From a checkpoint of a small transformer trained on Wikipedia: 14 heads of 64, LayerNorm before each block.
MLP neurons of a small language model. Each row is named by its layer, matrix (down: output weights) and neuron, and shows model dimensions 597-724. Each number is 128 + 32 x the weight over its row's rms, rounded and kept within 0 to 255. Numbers have three digits each.
A block is one neuron, or neurons of one layer that tend to fire together. Before each block is what it responds to, as a language model described it from the Wikipedia text at the highest values.

Stats headers and units. Column headers and unit or separator tokens in sports and data tables and infoboxes, such as Score, GA, /km, kg, and slashes in career-stats lines.
L4.down1253:093113074123115078111109122124123068163100120138094179079106053134182126110106103132128116168121142063153129148165154086138092061172134134154104152120088153132112106126108073130124169092083132179126182137166085101130118085162117127097082049077169116126109110134205087066117158172128193132144084118138108099185116139078108079108145155196133128141119171132138141187151123117149153170152

Noun-phrase head after determiner. First content word right after the/his/their/its, mostly ordinals, superlatives and position nouns such as final, end, debut, home, highest, mother, often followed by of.
L4.down2892:157152166054115154144075072126151135103146085069154140087103099128160126148103091091154124092173185155140081145137108123105174105130094096160151053108073155209075142146087193077121109173150110098106138107170149145129112097167128129131106141112088184128121138130115207111104130129148088129106137093168114093114073067115170117073056100153183128084160121112112175153104125072145122100190

Field labels in infoboxes. Field names in infobox lines and table headers, ending just before a colon or pipe, such as Time zone, Area code, Weight, Party.
L3.down48:188158164117142166200129116094138148105141127149116128115087114171097135123111108147189136143145149122148079108083163062098074122123117173127129116118118087109099114084111137086176164131153118095139103122131102101169087119216143141142084073095096082084111185113119179162142130217123143107135162090126107085152077102131151102074094177175174129094158104156093115124111091117144125096120
L3.down450:125105134121159191092153121105192142192112154130173086126117098127156165063113080111211129130199070107142125144172132135137125122075188115085051196122142065125116150115151129165119089157121190160109073145104157086137134106060127088135168068205178157113121130171137104109092070080134144131079155121102076127100037143129173176187158164157108114115141137121153149073106127139102101113107
L3.down495:109115089170082133071107070128119134129157072094158145123161097105133105087160186194124131100070136126239138097112118195140167082169126129175105163149125105121186141157141137185096113134148149152110124069185140101154189155146130114082127110148199185149128136093116134084139154149141137104214164119125130111083125153101124184138124115132156180096152122100161134135146104107118094158125
L3.down1168:166153063131163123152169121087139120092166060129111143140099104151127114148125142054101052108103137117187182126076115094081105147164130082128058170170058119113090112112104193139190128130162103186131105156174135080122120083115161119170123083179161119104170115184169135124078172127089133114163129108147140129151081103175094129135125220125144070090148124139177139164153100156103133148086
L3.down2579:139080121090181083151070084141101115149143164138175184160084099165166152108172111040160106156153063109169103119222151197112100115124138149144108122128074116114100110143139159198119139175141095179073088114133149128101085141130169141157158156097086110099143094137095108102114120181146111175059079202102165121123109175080148131068137170046096132174110130132086179133113147088114099077134
L3.down3141:156104144121182169145145071150076164190133121176162112143105136116131110121133089080166147161129091088133166137146106081092136185171137140108108104065117137069132114122114103138072141180155108129127134085124112141113052119088166130110153175097150133148138093091128133075134191122133153127125087155104140098157132080163140078145128126105152126124167147173137098126129106127138150130121
L3.down3194:110137067065160132140137189090099143146087143087116110164127105153129137107190182152119124110116096103127172156102132217138123109171113128142073154133093202100100149078122188139142126173124098141142122094102110061093083065134087142169088128160109153172177110146102074148077104118138086121116144151140099149134169122159129086107123145087103132174164206135103118086112120152071123093161
L3.down3495:095114114096078143125157121072102165113141119121148159088193104166133104126091183121160106130152137146120126128125120130133154172102124092110165141124101139122162124103159131148180207116158184088151151125118123136143130086100163122080151151195113091140109201118183106134085182151152112174178068132132037089164123110196130140114141142106115144152118164113077143161189125101094114113131

Word starts in structured text. First pieces of domain terms in tables and scientific lists, e.g. Pld, GP, Win column headers, sub in subunit/subsp., Hom in Homo sapiens.
L2.down495:086173159122047128093145072127152109108136152065105120125176148229135175151087137100082181093228111115093091130163230182160113165171129122102159147103164161106131118160152092099183067088109114096161161090115131147140117141132130148155084156090106153142075142132114159093162105132145110166101152149097088180136094120136155180125051184140100125134162120187113058091149108118070108111166
L2.down543:120123113151124196129128090112178071108152081132102120111138149152148149130144137070126089148132112042060151088097157126146088150122165125100074127129053057132128130107169108057107046126123194108124100131120141122123150120123090119135120152165114073139053110128085133161191155121031082176099174124138073131139111190170186195119106075100167107084093168162122091183145138168174137125145
L2.down1976:120159207148127117107151122116051099148097122060157148137135118083187100119130141158149162124128122131111100153094183136135126080096112114142133084153150092103141112157114136092184150129142064123091081148198144121117075127122132147150138142172091122160169191124137164159096114163126113177155155065136155111135129151128175099137110124139170113145119142114127134111178178140152150085171
L2.down2353:158164191146163148160173106070159139194166153113104120087163101101111145180109147133127162171165114088130103149099185136099134141165109117167233118141142146133117146159110205124220121157104077111107119140096082130123138116147145145108148110098076095175134107076100142139141106136110147097132164115165103098080113119121073114113128185068110131173111100151129142102096104106068169119098
L2.down2459:124123141103078109138170169096141119130174141135109127124175082115162126118131138078141114118093145127149118128172133181206142160077151070087186121116053117106133143113110156098117155124120136155119088137085133136133154080136137151111083107125136133118171117143109124159113177165137075138143105139162169114129137150100107085114129143129124081071100108136164168187113102141145157144089
L2.down2807:165178130078083118116138150086140116198141161173126146121087116129164147128125160124145186113134133188120163124151171114139109153149142133156137141101109106155152152129138126154113123106128159121152154093129109147088144076131117127123087103157121132170138102115146101117183186206169107176118152140124130108089106125141150127160203128141107124132091157093100158194094119068189072157123
L2.down3221:149160121156174149160088162134075086089102092150100105150118128110111119099124150139110171177118096178123086096120142073089044136168079128209146128139172147105160077110160134116121093139126180111108187111199130064154110136117098099164116160155117123131177211117111156157144036129103151111087173126107194118124127107074085159183107086105174107191097172163130085156136136099134097189128
L2.down3308:151123126127163144198125132134089157181160216100149118103040125087115049115115120108150107077168101076147128108106141102099087124085102152165085219124116106122120181115162107129133092099137131163134125136168136083113114059151135095158092101107108125091116152116120170189150183128095136196111188101151098162134107136103084162129118157146164175103141141173113109128199136137123104168199

Noun-phrase head words. Nouns or word-starts that complete a short noun phrase, often after "the" or a modifier, mostly in technical descriptions: "immune response", "liver development", "the posterior".
L2.down697:155043159145163154172127122111078124132144066205133093130122091077087121138159130137137145128133111104032150164102120112120188138125075152141123155132116127139103132133069096109068132133140151087169077110116104104146100128145107165168115116100070118097114109138078138169161163082133157153121141161143099185133116115101181128089062124046138120125122094131143064135176169099162161079158
L2.down1156:115127131114155096111116144134106162103150141131145073128142122141179170151084160111153175162187138142118179138171080106159119156151072101067140127155124157141163127066113179134131115058117120085102125130195161105167161140105108169120077137123191124149088091150153077153160120140126155103114088142113143156107135133162148135071120124112089123034145107110157110097125139107129109084176
L2.down1742:135138120137160187144135183172121076076136178147143080090109094149069203153089107130135110109149125128155166121107158159126126133108128171158122168123165176073099132134155145077075190144148099142142105144137192160163121117123141169116189153116133115106119096092095141185176176096081175115104065162110142131150098137141160136150154165089130140096129134155132142160100139124127152117161
L2.down2033:134058126131175077126140167071154153123143101167057136154125138159190137107124086113140146115080123149146129138110143114143099130196148132156183138113157117179121120129072199190151108108116156158100078142082157158130084162194095102134066192088065126123145156118090154135136130156108177071096137143135122175112164158122134144091122125167129162151106101083157120121108118083160094065124
L2.down2060:110125108120151062057198161120081159100134173116071091151106153080131133169179103093106186105181122173123199125164117101202150143114133135158093114114138192112178098182181144137122141125105128157081163143133110147136095169088093164140141167133101114116133078181099095125106196099118145154098079156086118135093161106086130096074090151082145124137133126149111120131108111120168152101104
L2.down2616:093104136106167160161177107138142055166076098118082159076060110098113115117181066154161166138103129147203159170123193085100154116101118188092140105128113176065132155117162113119085123125123175160126119109110145109114151094142167161069171132122122086104134152091234120138096089053153156126141153106193164167137153098115150107133135160110161095132131149140113124173111118118092098130178
L2.down2728:139124135174174164057137136121121184126105100116127148096132144175179135192153079168105122113171193150182153084113146091116133087138136134154100107112144091119137191162133103137104079080078086132103148185130146103172162055063080142191098131111189167087128135090153082134080137083174128130071166172054154094119120116147071142116120158142163063107140177141134145101094158073116128105133
L2.down3429:141148069130110135181136157146146123140171098160149161098105155124058067167106163075102185122183153103096122109125112136157117190078145093150099085103074149067138178140171194164141077137116102088135132138129165138150101189092144155125116094087130199152148135198166086163064077121160153172157167123090155156086090105083080114156087102148179099166121159153140154112164106180141103097139

Technical word continuations. Pieces completing technical or Latin words in scientific lists, such as activity, -um, nephrit-is, ory, plus word-initial capital R (Raggedy, Rødsverven).
L3.down225:151071103106179138118192166072072138081142154071155129157124182105134147089129108119162114124124118146208123132118131056089113130162119102062118085122138128071179154143162127063082107061124120121111142131138128099131197170133123135122122114107126106136174125162164149090109127088064099153177159070079149103065149131128097121070093096164121097194094176109133169175215157114180164115117
L3.down742:144142101094080131083171090146126141096127087124115138139110153108140114099177080124142118098144095092152143155062074110094155101145162151105112173134086147132172103190098116092131137107147122081126072110093092133092155129174182101142162125150117126098128118131124106135137139120134162069178110113152161106135174096143091095094148153067081111123138175091109171173131124107143101145180
L3.down827:127185146140117164131154117043167147093182165167163157138170171106110168096178191075117147093125168104176138128120102148099125148159153116165068158128115086106105132202173145140084137156106134123136146147102091155193134105114097163062133081047099138121131125169121127129076139130138179085100137164113126135182156091113137141114135161136174095097138131127107133084133102155133117129124
L3.down1229:077132141162079158126099135107167104160115127137127134177158100143151136130174099132083121108130103151129112186157171134168103087140159179116082122170161061084124076189129092083155166151144162094195099078144228028122123094173137099154153167096171109160184117208062084093172188137156118063079119166094118102141144102116147057117113121115146171080141136105115148144172108101125135083107
L3.down1609:129127142078091148082065171057148125143140130107102172120121105194162110151146152117129105095159136136126154115138163105053112136114100150151106174171069114091104183179167160144154083164088135138103170094137097086102178133118148174126185126105126099099242145141113156128090097147119151078077074104142100103144183121142150137140083186131106113154095141103086200177162176108165086169096
L3.down2235:111128151125178154126137105166153132138085169160105095174093152088179113110091155185062175147080113121115085159164095117084100138073174170140144088143091157073072149186131151179126143115153121165105100113145115094145136127119143087133059184160154106068131117168148180167139112166209160109136102115083096121149120075097120105125126142123095137170078057172114117194160152107133168130127
L3.down3188:139120097170156106139142070069079179065149176129121127135147132133131120161088095106172132102085090097160168180084095157155115102108133146131123142156145120061116066108159126097192140146169125138154132114188073163165114073154155142163127127129128115096117196162154132118135131151086096098118121114093121148153100125080126131139151135136159155092119159102091214139173159156111160115157
L3.down3380:149133136170114167126134095141123083125173072120113114117107142066158119136191094128116161095081120173154136110092163122129141135117097152124150131102052191093105081086141123114130171172131180116098065081094085127164058126113117108185165124114124110106143157131128096130159159095152116088153110073141106191145142114128106083109135113140145111116076119130136094201144183156125106148108